Weights of a small transformer language model.
Architecture: LayerNorm before each block, learned and rotary positions, no biases in attention or MLP, tied embeddings.
MLP neurons of a small language model. Each row is named by its layer, matrix (up: input weights) and neuron, and shows model dimensions 192-319. Each number is 500 + 50 x the weight over its row's rms, rounded and kept within 0 to 999. Numbers have three digits each.
After each neuron's rows, "fires after" lists the tokens most often just before its 100 highest values on Wikipedia text that the model never trained on.

L2.up333:459471531499457510441518457471455509550404421452516492469550407407476471467543608483508485624401575562501448583536493501460516551425425449541576469471509506588501450509463500543535578444550524465434578521560449503484474506560506489543483583336687498570571593549513595462486452447527421545509503505525540451563556466472570472523485502527504594489541483494510479533494672463481463484501
fires after: "1", "2", " ", "3"

L8.up910:421549505479558556503532490486483527504551499510528525511439436511488460449512588634500481551515421511561471422489467613577569521499561536509611525579474491489445552510523514519659563527517461478495481477492487536383357445389536460534487416610555545429522544500454521457449523520507573559473534573479554480473492569498483517524496539567574534505451506507519501421515478420421473508411
fires after: "1", "2", "0", " ", "8", "7"

L10.up797:375499417453554462455501444492414495532428534536472403536520473510467527509440570630492432453441519479512540560415481437545529504506631603531441504572461530475469455485571487486526523553523513445508533563431543511501496460603436423485517491536530504475485437509583559529535477423564414522558527501457439471521471456475554546536486448483316410467482466563581445476533488523463495542479
fires after: "–", "0", "1", "2", "-", " "

L10.up385:442459501495481520575591530472448495434547606494570496398472430409526466502588441511549450419528502524534517536462468564610449436415507520502496473502467470497523437570490516449494550423532405555429607483550478381340501505450421561503432612511563468424537541496513502530490491410478533479444430522480536516546522529467496448452492529471478473417518477608541479561538419517664515537492
fires after: "9", "0", "1", " ", " |", ","

L10.up70:382537468429541492618499547447520530517556591452540480467460447495601466489536467503484519586507522475465529543500522443558452485489510539555533519477519444555474553579598463467486489526510501490503554548490420474364478488384448464420564536495511494481547486464590537444493493519518572492461458500500501540556504428519499552389456493406540467517460421513561590433538536488588477530502
fires after: ",", "8", "9", " ", "2", "3"

L8.up606:513491476471445522628492551460486488459535502528499546604526432552436444559552537521503443519500523541546528421456448478504383482500574459541497469543526473502528525556542584495511387531585425499574469491486559471538483471512552569477538511448467457520462469443534463465465509494508470495411440473386470334460572483565525416559482558636483504498534536407521443500493494479579511572488
fires after: " ", "1", "9", "0", "8", "."

L5.up60:448509547449491433594483589545501598532503582521481524521432538455471507490491506394524562504501457453535488506536517551534462420491505391485534522620560576550496573538544520459501488542486534454522566467493509510482553516526566485473521538423468478484466598499564370537444522497525435453533509400477488488457548510465557478550509549448523464513479401472498529548455412483528479392423
fires after: " |", " and", " was", "8", "w", ","

L8.up122:498516409510435476573486460498470485432442560534487495519500550532509523535521465539498483534597454456468519557511526521588437502486454543495448446549477510514585479480533521534496464504495422476471496463488520591494550543504463556460484473493456499571626485461600531524452503422514484493472457489431543519449426478493431554390517516459461548475537449476529553662494455558453510540513
fires after: "9", "0", "1", " |", " with"

L8.up852:480394440512544523436413550446506537483494400502477516489443518449310577560403492485619442542566552546586431504629464553513486479608519506428437444518489518509515506535518486512545483434458514513496514570470514533524611546505468416492431562459477515516539503519451418447478486443497508488519549585468395493460541600526423478509419501605491476487576478431506481509544509513445547576614
fires after: " |", ";", "|", " the"

L2.up1064:487500420533499459484491482426493522553566442528598437506515485473489581492478523515534473473431487561503505479454464482439569481469549506519469499451488530535529503490537435531462530568508549448440509420534505468415504460511432493574509538458516559475586401440470575542509490432551434491455611418523496465424471484431549506566514502495521480457521462536602506467516448497485498469541
fires after: " ", "1", " Division", "0", "2", "9"

L10.up1440:513509419528491468608401499526482404504504451484473498453415453444525462513504574594466460536587590348517444407486555463496501491553477506527554586437510414453549605478437483429510593452520545494431506505486466553471469485469485437502416464429496546475530528595469513397419587480435472437589506583575521507486446454528471527451480495539470504435509481481476533437459458464521511494477
fires after: "1", "0", "5", "9", "2", "6"

L8.up1352:558532515516467472542561502560521526515533521486526518447487576482501410549493488478427560377461549391476509494531505505503470428535477427507465512643451483463445562475555520419449556441457403493496565494491490500545585398396483460452520440479565507473391443593586450577502480454533526551447643502511571559433536592428492568451564512513462582403503530573462508500530523524547489463492
fires after: "–", "0", "9", " ", "-"

L5.up1567:556511403570544479591473399474496461507500475536623506534517458522428550488459519575463589397482500492530498420461474454434502509516377454511479568412491579547451486540473380435541530471523522486501642489453501545503520513450478567420525498475540523478505423485541465449489516496550584541499394552501550580574518599454513526575522464636510466509463423437554488580412575516490493447528
fires after: "1", "0", " ", "3", "8", "2"

L10.up522:613531553484452481551491509516504505418419513451472447460485560590416451465520527515557479549486530490451525468511485470480455502536538578501472580592479499396527511555489470469521523526414496416502565432434402477504495506527475483490532411452609479429573491452508480531515431593440526657514444448466528537462459463471557545551504513537523547423466440459582522466531469488375464510516
fires after: " |", " /", " ", "0", "4", ";"

L10.up157:516381436438479550463410489463420494559467456541485535511557468533526458526506492443502344487482491538520578445512557529601480494506436496445527549565477464473460415574443443480465510558587481572504553466542507534440457455442530420507471498490521501440562496593468532614534637492442535490484523534503494471491464425493503492497631529489433550446552443529396446489488519463458445439572
fires after: "7", "0", "9", "1", "6", "8"

L10.up1053:590519454471514492359440512536466560509331511525392494519541472440522387481496448500531560489442488429490468476601456464491512529563501504498501493469458505516496498506577479449500529560493554453463483524525419557552482474484576502443513529467581507545494388492612496568429485605534433536493477462482535510463459331532386443486493461579463424473492500520546520452478453516478427389487
fires after: " |", ";", ":", " Suzuki"

L5.up499:497489456535556475602543518417426644409480501580536505579436481443450478427571481450527536515501488549508450428419462514459462479451559612496489560495540470629454503539421464500576475472595502444575467591512487470431547488551470492509470531560410496530496509413563464582473507491554466498421464469425509502473482401452598469486497563515444457536479551456495575428513466415533544398563
fires after: "1", "\n", " ", "6", "pe", " in"

L10.up1394:458528570451477480566536474435477577479381432467540534417377485436485480521438574503531467549482553507423444488469575545477476432471522516473497503489573519513444590497425516491425585450497406554473535508376454422461501439583526382444419535447467537497517541480516528515423603520425499481575534457469499553486485548426487407496459518552493569405551448474524472475415527433532496583478
fires after: " ", "0", " |", ".", ";", "–"

L5.up789:450512598479567541581451492493412514477558433481483522501491499482535503457529487502378473488459654455457513451465563519482452536497513540513505445503559515564505481499536503514538549522452382506552536552468531549469539448429542517498435524530518512443456445446510534560468555357499479506539515384532510476478472431489593579496568556600492616574447465429498483437447536545431603457570
fires after: "|", " |", "-", "1", " a", " "

L8.up1273:524438398441415491510533477529512528553500439505551519586415562461591516534526449369466598455496547493426496480518442570541499492500492455540490608555507535465424587461529503412500517425483520567526519534571543436463498451433496474504417555442435584526500593577486507459579468484498499495479488506495529495442453526474502579514453533540563514426533455569488451458623482464382540451474
fires after: " |", "0", " ", ";", "5"

L10.up523:514461484566426456410534459522489507494462450481507534529438503548485486577524493474494367517407553433533492496437398529512493447532552498551457450460516490519461507419540513603583515520538450449436510518422541385489514585533435480477550515487589514614457405521460557531522469465606536465554500558458467489524532551480432461569483573475516509503485589504500545468675483481443528482523
fires after: " |", " /", ";", "2"

L10.up461:545526473472514479608563593473425485494495501536536638500439445482479487500595451500534493507555448530436467552446453446548400445473522449473563509496515419449574483557618570498475477549534448486559535447503480488451488488519530496465542481482407486417517419428466608442470488449515498460439527507491456581559528467418458491450443516488615600515510443551534521553549437573595502469492
fires after: "1", "0", "9"

L8.up464:561544565445467538576513548480483572534452617572477461419498482592486558519496512551486659452539441503481420545466428476512504469532476526503530512581472508477511493524461485487451593508528425515515434545537432570548429462461560515378453494389549532503459459565428454566495460454462410486544599549514543492550522503534417560472567516486476492484496514528488429448491558484528556565586
fires after: " ", "9", "–", "0"

L10.up977:376456523546562505549531579456573492534426452593472452509521370520526439491456533495518608476528500531463490381464415515452480476536598478476473596461532489527441492479455446511492499528551511501444554527436450498529515524499547468538583497394543455538583466567567522500508530554630487517583539464412524515378479530404606541512508473533463523416528555425477546559584498416496505586580
fires after: "0", "1", ",", " |", " /", ":"

L10.up470:525531503409519448573414502538418390515414598420566516548472540548556451544496479530432439391458510468531521509483485498561585399546543532481485488527399596474573425522545473445508558555475549512445494564535515419471511450466480445502543485517499428502449494386487597512593456385470569586543538601582432492503602468515512487546549542470441506513386514548554632542472410571559449474453
fires after: " ", "0", "-"

L10.up743:402511469467559472457439468496452456464472513503558430480511504495492555440490553565567516422467493441517429507528479500543396475602512498573518484481516473508541528445500539459526535545546506501524568557395500438500490442488517510425585462538529511557469345521540518512520458459415463547552583537411512548574546410550482498534462469506470501511613494531530462533555487545536558564439
fires after: "–", " ", "-", "|", "1"

L5.up797:495554533512521473524433462483540521486440472473537524562434569462415526511448548490575465431457575471498479507495449469524432545534539513503405624555580433548493385444524528510559467459505521511598429559460530509500493442466437484467467420471471466424504486380482539554491471494562620451439543544514497550447465444502487568415518450418607563525513492475470486534517578504475482501526
fires after: "1", " ", " the"

L10.up541:463528509422494506559472517540511480496501487407493462459446595613686382543507548489482404500560543500503540492463515435433551456465492413508592432494428528499450513595523489493575483501506554460505497599468409528485413474499473467443526460541433432589492480458610541559477534480514520525526521523472593552523490491486430505540574564434628476559467477507523540502543522445539509529507
fires after: " ", ",", ":", "3"

L8.up1009:479517469467534446499420508488472551477497553541538481496510514442489557629454549588426423501476550479430464435471485468470459501393474618463505462516557509470432557456535421556571511387579500457588435456478551529439483527489562560454538477519540462495465390474428489530534463448414529480405465484372545487496477549373601529581441463490460540458391497469573571505398573465503560568492
fires after: " ", " (", "0", "9"

L2.up33:577468586536498425537437403532548462506495494528460496509528463501572457489456497463567519469537531477437575461410543519570390497500522424449467536561466526499521460475472477448498584493436516446443463491435484499512500550526436538454515445494524530477475460396418499460521470550522527525526466474562501482502478507504422532519544501501519554428522489486439395506510449567402524545519
fires after: "1", " ", "6", "7", "5", " Votes"

L2.up1097:551490427445498535537533453546516528590480599481456520470448514545488460439511504452570470583525450539411479558515571463517496331546479549396443474514447493542560462578465513448550531466419543478505563472462452464506494508439420508526477596600461488439455515416550557510493425581476502517482535526470484478478489398537421445516462578406489378564441532503518590575427465467481566504478
fires after: "9", " ", "8", "7", "1", "6"

L5.up1587:542574466482434489476361485559467501483410530484557550453563475532516498457539472558548464413394474531462416502496445448505420472468532516443545463563471500512475401485449467564489373516503547452480490490497465508507568477518626446434484506434529439550507463487510479500577542519582527380461508435485413493438483532473600481532598544542513484547443457510473580448503511524489488416502
fires after: " ", "-", "–", " the"

L2.up1216:526482560526495550533505530512512516433482510474509559433443500513519529516506552537421513608432554375583424596561527532511552505539539450407629490518507569447444603509534477496531555440541496571529557499432478518446485496491433443554492476477486584428475504472567500527497494442472553510495501599478540517493419487489466560534581556524538519463388504502596383512460472481490492527511
fires after: "0", " Not", "9"

L2.up70:513531465496465603596503554523409512564463486529527530508525500551386433517463475520544449584529549479539413413575563477447413528508528551460484502544489449408482490466623526465540502413392543449500442411487566522434439500480445614465422507435534492442532513467487606484426473459587553551409493544504466544527482465582417522468499531548549519441517493503490586500411436557592487559512
fires after: "0", "9", "7", " "

L5.up846:427446462544602416494453508566465511530572493499589503515417479464547485560504562464469415384445436455488494556520451401445535434481446512508481463503521592498462494479521592516508473471518437515474515509473504550508481568467463506464506522425531466546559514563460546543496514559580492532478460526457458387566472464518618521555486525514466545563561484522466434405428464579510590413539
fires after: "2", " as", " part", "8", "0", "5"

L10.up200:438495485492421534617557565464445520412495500518497477449515448526492489444496518552587587418463506531506500479464516451570454438492486526517515576480500554563502556585557431511477495430467422496504534508515433444486417418468493415448516520512545506508497477488586553515441478508537454546516513505505527417566535537511454458632561630523510444511600406536531503558494449501614561482500
fires after: "0", "–", "9", " ", "8", "1"

L10.up310:428557530572478446485548557547494395527504493510558560502503467473560571530400513531617483556501463481459454377500502479488489456467563393416544521521500482455498561417580463419541553532482460468467461509396410462478514464511415537516543450419633631499428629502437459534556569464552541583452469566519454482463458459521463507450527543458542493518471502512434581455562537504541529439487
fires after: " ", " |", ";", "."

L8.up1063:533555445390490517546603515424436496504534489411554391535562473483557590529511384438568491554543493557570512504581469526442428551407469484548489520518561460615543448533438445417495509506515528459518556575449479482460416484539529442521525549377511490538476535483398513586499506531525517525645537536553443480475473509430531583500518376488496518566552485485465592479536474515559433442494
fires after: " |", "1", ")", "0", "3"

L2.up17:458484455644496477551468494487485465529573525468538506416461491471545567480370553549535476598499563469472483475505528455571461495537466506446568545542516523351484533505532418511553556503450544563526510503503338443490412478510476515472456549566447503533558496438495542491525428497475485502559510462509529438501516513466525501530533428521480522561427525487468458501465617418442427519560
fires after: "9", "0", "1", "2"

L5.up505:483488472548523538592487543483516510469564399462496545459488441620451527531533485477406538571411552389477509521540514566591560525548439562474411531430558548476469512488542392614528514501481592413475560520547481462553485548481443451503478494549531474476533404457616509554520441485515552554536553535413555512400546442371530617491557505451429454433544558525440468471506518500457539456442
fires after: " |", "0", "R"

L10.up6:514483481456442504457443509490530539545524540496459565479401502521484522516528544501448460493424545473550518454494468491391537552510586429496525561539522534582454419490440478454508499470482411555467422546356495480452514494533507478459532470541576452553609484458605536418503540553582535600476557522455501469487464567518534563678402492484440453525469493466513518523459621444574455469491
fires after: "2", "3", "4", "5", "9", " "

L5.up41:420510497481421521500435524463408559551520464480494395553476415529636588563487482478467444483504512440476575506494537496530425494499508532486509445518515490502446544531428452460465541526524479567497516569586533502499473554504612478503503457522468560559558526570514478578525433435492510485547477550493471526428528393490488598505527509527485558470437456579541500451525531554607501552423
fires after: " |", " ", "0", "1", "2"

L10.up954:475418491404560462421467500444617430566444558532412505489372528562450510529474478468498537534408444499535401498469501513520547433534493591536453415517541496505526533482482614529526559550476525397625520527488455501619513503496496482463438496581518545485553490470663461460515534471452433590576528491453435542498551462466522399536491592524531555540444494492504539438470510577534462441533
fires after: " |", ";", " /"

L8.up600:468444558505421484446576506567511471581506500524478428588479463538393500525457598525469491449453563454438483426543517613584605531349491454470435500453513603476432553499581602495524485489491453494515470565519637437439510444430488571481502560500545502511483507450515567505578412450572492502447475577476457568500400491433443533531506442583543522507458502548525470500511521442519574468493
fires after: " |", " and", "0", ";", "6", " "

L2.up927:532536457507482454526468473587466611488500460520498371550444511469407503450566502536466484483488540406494461516431464550513523524441427505455523597667493509547402557521495515446581465505448535510473549533506553447562448502522481506547477508487523499528533435473510522492564486477461552464480479461462419385507458465488553479506485572530521468419514560651519456569455505523432486534568
fires after: "1", "6", "3", "7", "4", "5"

L10.up597:464528414471484471613426528493520527564468437530470481530508514464463512480539439514521468521418517550510464498468487528485472413475564519465501499565560455557507519485433510503504448448500459544536511430453494494420545609528593509486616489575507549474552494449549469527449511575545577578507491526521480540509441482392498581580450504502376454613547492548480536379444505417474485517486
fires after: "1", "0", "2", "5", "8", ":"

L8.up818:470508534451459450444613452496382546512529447469501462412413492501479400560510546481498473519553411509559459503575396531508503465510561457526404482534538536521555506445493577517580347577514435459527562610547520459470491444480548422441477462469454515429485525468557509586477570501534463455534477460471502554548513545504474510515523538571447530490499616487459518565454544488395421426429
fires after: ",", " |", ":", " of", " approximately"

L8.up169:453530394450479486604527421425561430478458505425538513505451473499452429456504529597470491351502492468529596431453539469505428481452471514479473497550479518507560508469446557509531515458549510544496472508451572521492519527453559494507459514533500465431544442417592493422443424565439603473566424477377552511456605537542521422530455537556550495435517502574488472495521508447433647601475
fires after: " the", " The", "2", " Q", "9", "0"

L2.up380:435490556493440514506403484472575487523535512398490415507483433531473579512549581519500438509468426458520519500453456496526471462480577455472465490474532558538487597531451600526624446508566507475594539448556523605508451518370457516506516467522459482473569459479515426548421542490516617543529593498404539450477577481482454440445479504537507433491528522430529497432544504484581467423495
fires after: " P", "P", " p", " Pal", "F", " N"

L2.up37:560570482576595522515455614443464467535488572544510477448550457468402549481421524465514467493450589538430487447490498494475456523364472507519509494516526556421433555515583426525530453489439487483575502524411438399581413525483433484381503451490466670549582463562458460463591477406559564528485537523520466519419502527571472473470385455519502544482488569541476523508567424470550580589516
fires after: " |", "|", " ", " such", "-"

L2.up1363:463518465571499419552421601509517502526579477547471476531448458475463533457513492579508491532442555503497436523551498510501567502422399484555379445539502492547449510557535458535459481566498518485488516478529536461469506379447429546497458503441384356529578517380532495558545438454423403472506538510475414494484463485493502573463510505499588310511457581533494526483471517450469524492491
fires after: " ", " (", " |", " The"

L2.up1440:528491520553579501555571523570524486492466480467484476529483541423534527508492550540513475587436437510527451460501470529545530443483502564383504461478504541476490423494465450434542489478481478341536560512394560503455516481578514472497526489465475456492506549416590387477444392469507575534513500614462510484502437497475463438384591517532553459545497465455559533443534539460544537457436
fires after: "1", "9", " ", "2"

L5.up79:559514435489539477546482452419456570423538448525531490492492511465438468481526447565517395443536482491521513465605485508534416537518451497451512553467460524499534419512511437481502576503520532493503541477434495590444495495549477553581532494530452469535469522516403534551392466548514489389511478609537405449436460386466573449479571461455457596476540422420533505453530572450452563422523
fires after: "9", "0", "1", "8"

L5.up620:511598492562507456484412474473475435442494502488525447486452494488619472410537536502464434438545549481508523450545520561553393485430532522569585562465479427494579484452420637452512539546569538473502514409512604494416540423468465503537511518494442485484560418525495454531486496578482475445551453487643511460458527425525449542432475459544580537477560474438535456526491602460397476474499
fires after: " the", "1", " |", "0", " The", " "

L10.up218:383509480415530437422428574557488479476508551467518570471475572307494433453415398551527422439460498537507453537591465522491496457479370453498495503516485499548479539436576448534513497528543501527496467457478526474459478468499476455446571615545503458581597531528583489559523482466535481420454509519444475527461538542505487574470464447449457429425519418424548482451475562442442464515558
fires after: "2", "0", "9", ")", " ", " The"

L5.up1385:568474523543608419475538394520470564547396487655543493478545480576481541407512570503532437547468521510554509476473520515520466490517541523472515523507524531553424489510416432450487495556458415455513474469560499472525505559537545555551486523453520557472553565534491527425482500487576423511472458538551505474507527494477602426529507532631477542504505479458494488526476443508513435470544
fires after: "3", " ", "4", "5", "2", "1"

L10.up1300:556523472500505480478534541525534446522528501502445447512445527513541529543511596566399459460539499444493554467532459443428468474545432539433546514556496609530547577531569509438451568396539475550510512547386483518451592585521434537439487451516461444548553446499560561539510555472435463593505583474517552526510453481496536504550519466474548401530504475575469483543503465498423551495520
fires after: "–", "9", "0", " ", "|", "1"

L8.up1049:538485471503488533544429583402537441487496518474540477493372467538561470610459576491506587508419442573526532446492393494479498415479464446488482595510470457508491511481465459577394509540574479537546468529479519495504442573556496413373476508469531480443549514517508440537565554501407507449543533467471560481412481479593499544563468496548361558374543545504480487495524524472489566484556
fires after: "9", "0", "2", " ", "1"

L10.up713:450424487540512539485456527567483480460507574483412506492545517422387510583466525509594460511533475479503555558468575420434479557582569448522473526513517468466473565445552618502518502480474459595463451523458555544492527492492420558461512608512512525501527454432506537491507433483513455430573535627460436575597464518459406451560526498498494465492497584466446511531554365552489476501523
fires after: " |", "-", "|", " on", " April", " "

L10.up497:439539570534437426551503524519566514516495572499478383546435582528523486509479513495491475645467518528461520524498530487424489450496390549530484481553521507577551475519555604524511471358450478560546496606534333464542504527454465484481497548446502519497534440482546596436485498448459464531515498518469474478533482494449506531442482410498477508475507525471531434481497561539519494453535
fires after: "0", "4", "2", "5", "6"

L10.up850:496435516521469483506480462530538527478432537497436470566537521530506468474528504471584520451431446503438511514514490503486501482446474582556542420455465530565454433374414567455504495452506467443570573519446484485434489477457427452419424480544584472500525498484644477420550503490554543512519561518438499590527472571494535496577423488516436535497541499472550506473483511432633525533591
fires after: "0", "2", "3", "4"

L2.up140:453465559452596543460508420568479551626488493473498401449432558536550486396449529505412573582410569493505500468501540527455463601433538545512465533605620537505526515495470431418552478405485488478468519537503515534568524552498475489522364519531517517456453541515515586498479513460489439507519507512449411478607502503551459433498519500469529554464570516471453394581550544528454474478488
fires after: "4", "3", "7", "6", "8", " "

L2.up512:545473561474507532526570445432453489585470463568418503544465530450521494500486547575551453477529437499499507578502470483560476436486494592484521515636459593522456479544538493530529473486545543533557497410539465474522620539425518489504572516498507354458543427484513482495481548544495492555435453515540485498479461482550489510466526472438565541454567568462438616484477428515442603486465
fires after: "\n", ")\n", " ==\n", ";\n"

L10.up365:441592429474504491489465493490525491493516529514535488540560507540474487513440542513487503508479495400529537376530484406454452514470485473523404467463544492492459495451457471562468573545542452524607449576447599517470488517456466454558441522561530450473535479521472452462432422454550469434484453609475422478465551510512475489502494518461422651624511560467559558532597496536496552535490
fires after: ".\n\n", "9", "0", " ", "-"

L5.up911:506532517478509413517382427409496515469512440421509454572429504459534419600493484542424526511469519508470528540562517452522562484440497491500489521432497529537572535518445498448543636583483492561531505511382656533510432498514556432433444498444451529518482567486535582553513444507501539523540510544446545514463593491467465472523476455454549526480445507377528419495473416532502565561449
fires after: "0", "1", "2", "7", "9"

L8.up401:435522451480496396530491582567384468397469595373519482495602544534409589588488490469489479433462510469480508418548462443474429474508417547485554504511483534470542545537526439473533508545534496427467504553519501432528473513514453486427532487461472564529523461568527442515519453479508470492513538542467521511502488493497393571477577412502415538383476530613569591551494411539554545470497
fires after: "–", "0", " ", "9", "-", "1"

L8.up599:459456442399470526502547490506390493487534556564491494516463483480478416451470484566514507529464488454430549505508477406524536426484416486569495469497468493514607462441517426541532428334548548523528371504422481557499447500438493492505502458409518485452593461574551476544547517453475463489492450539491474491425610455408500480517511463480511561425492407518427478479482518513483491602432
fires after: "2", "0", "1", "9"

L5.up1318:499493490593463404560444477635509515506564514533548575431528478490531522462563528467489430513471451577573523466490468618560446412562569497478468522522447550567574482608479525536512568385431501534472340473469514474438439529469430408488599501504506511522395541491402495466560508517482542427558487530471507533463409552477415497477534486488517447429486515475439534608500567526488480528555
fires after: "0", "9", "5", "8", "7", "1"

L2.up865:520455526487537502526471399464546523648519565530567448493541572473463595504508520474483523470488515462493507457553454553622478499467511455549498432517556462444497540456443565482493414464465455530597483622413536573529502562524534511529500479447477559597465406456505501522488428457502584578499515508520480587494446522457404476540506459511513395576591529438477459354535535525486487537475
fires after: " |", " ", " positions", "."

L8.up511:509514499468445440573475460438562377410555563554499514476420512474517485479418493397479462587537464526437390597499569461548539474554483466486530580471465556481503538523518478411491538481591534459514529488530463580482447524556414477422441484485555514523401483476444540526499505482524477525488419588512490555504471592512495492554584571562575417555421494494514556481470479487451523471410
fires after: ".", "′", " ", "–"

L10.up1324:498476510440449423534433432510524517536482526494605470447464448510475423444518383539545397506500453589427481528502528463443417569486532577474560519590531518453562509465507518462478488406504548478550496544437448415450561575544434447491424458496546436472429473504429409490512465454434452455484545564515482531527429528453501547567514589482430482449542509481557530534473534472509524534443
fires after: " "

L2.up849:505456589547429524571517425515467433577516453443508486525558437517526544446558457546487455440447417444428473444520519507495448551577546544562601423516496519427577486535577565579512580515536422605496547484416520437469528518399518502418475463482494491517511536561510469533558642451470373453466477443463513504559553440439470470546505566415542412577498502494598538551432476509380491480541
fires after: " ", " February", " March", " June"

L10.up109:424364481457481471491489479520589532588468560547484509457447562541460523624469472579453520523503641495507484504528553510422474513463471491512516476532469513514562457473460553535594522447551522506547522579456496477446513445535402486445424513530522433512544580393592533519563530423478595514529532486459521611495616509443415533503554499397570469492463472594566497480468547422493559431478
fires after: " ", "1", " |\n", "9"

L5.up67:459537575583539411464515537498458418605538544491553500535591521469445379495537571575554405536499433472551453556495510515569414529577509447602496564467481533514364588482537425517441416531493546544574482461510513599447522488534534626547535536545541541437579418517498410438563522490574540421476436471515471501417507517437418574519475465552555548506536476498517501456520451444575499456476
fires after: "\n\n", "==", ".\n\n", " un", "===", " \""

L10.up674:447502465455473454561432452476507466561521495470553415539586499427608473507470540507533477404557506512377526445514535575494531512586537511552560555485533482498529488501432474550517520537529452450508457553405436505526463517454595381487406443494455593605497590590485526524507579481540524519556463522456502602522483503588495537478457512567558553448521488516465481494500512443485536573444
fires after: "0", "2", "4", "5", " a", "1"

L2.up1449:589498526432563525614474538545568393518482520508477594539581501517576498483581561554497464508476581476423475507465528537556469456502601411391501412410483481549496478611512570457457555524458483547472438544422561519516476532498487426596521478518519395455474459439633520350558567453474461508528513532529475468542448602542430537484476466505461453402565492557453491471408421511538491497461
fires after: "0", "8", "7", "5", "9", "4"

L10.up1419:454423465539578480561578545523472496486433455593643539421462449481518572561531496455557467515510469482520442507563396508489501526398477501479532492481561599487475480573531431478530580549442577483554525552477453471503515510505526382438512567460495479514500566515492535524503456557486385520517474449484577486453430511516496480515451434414555445528520450570409540501487478529532500438483
fires after: "2", "1", "0", "4", "7", " that"

L5.up446:463549508546541508534571435456419478483447467566593504550465457440515464521580547509474472523521611461415471493578448542551429580497489408526516536452457514451488461572506419453474564424549485558604526510566486485517558447506490547507562536502582587483465520490629448476540571426479607454452517500499472430468494583435532510406512438487502505519524488425435502538605494456480521433477
fires after: ".\n\n", "\n\n", ")\n\n", "."

L2.up81:565496487573432506544544495488432498519395462563528519547514472471502503499464446421514478524502617475602549483530572462514506472549543501426507539514494582457412543509545474430493524543441518477507541521555520458453553485445448426392454584503524486521439520553619484484660527475415513485547522544550533495357477463457512503537541502495540510414444516511455586441482515477431385573446
fires after: "6", "5", "4", "7", "-", "8"

L2.up30:465386566484598580417417514475454411510513530540397362575501473515433508501566558533547452484506494581531474405528514475566480533461513475481498541533462526406456524492555506485497495519566490521385474528470521516494495431491529486484460587558484534483462550444544459420524526417558418467446496468519526503442533560474522488524503466486519481540541577508474492556561536426555456451557
fires after: "|", "-", " third", " first", " Bronze", "/km"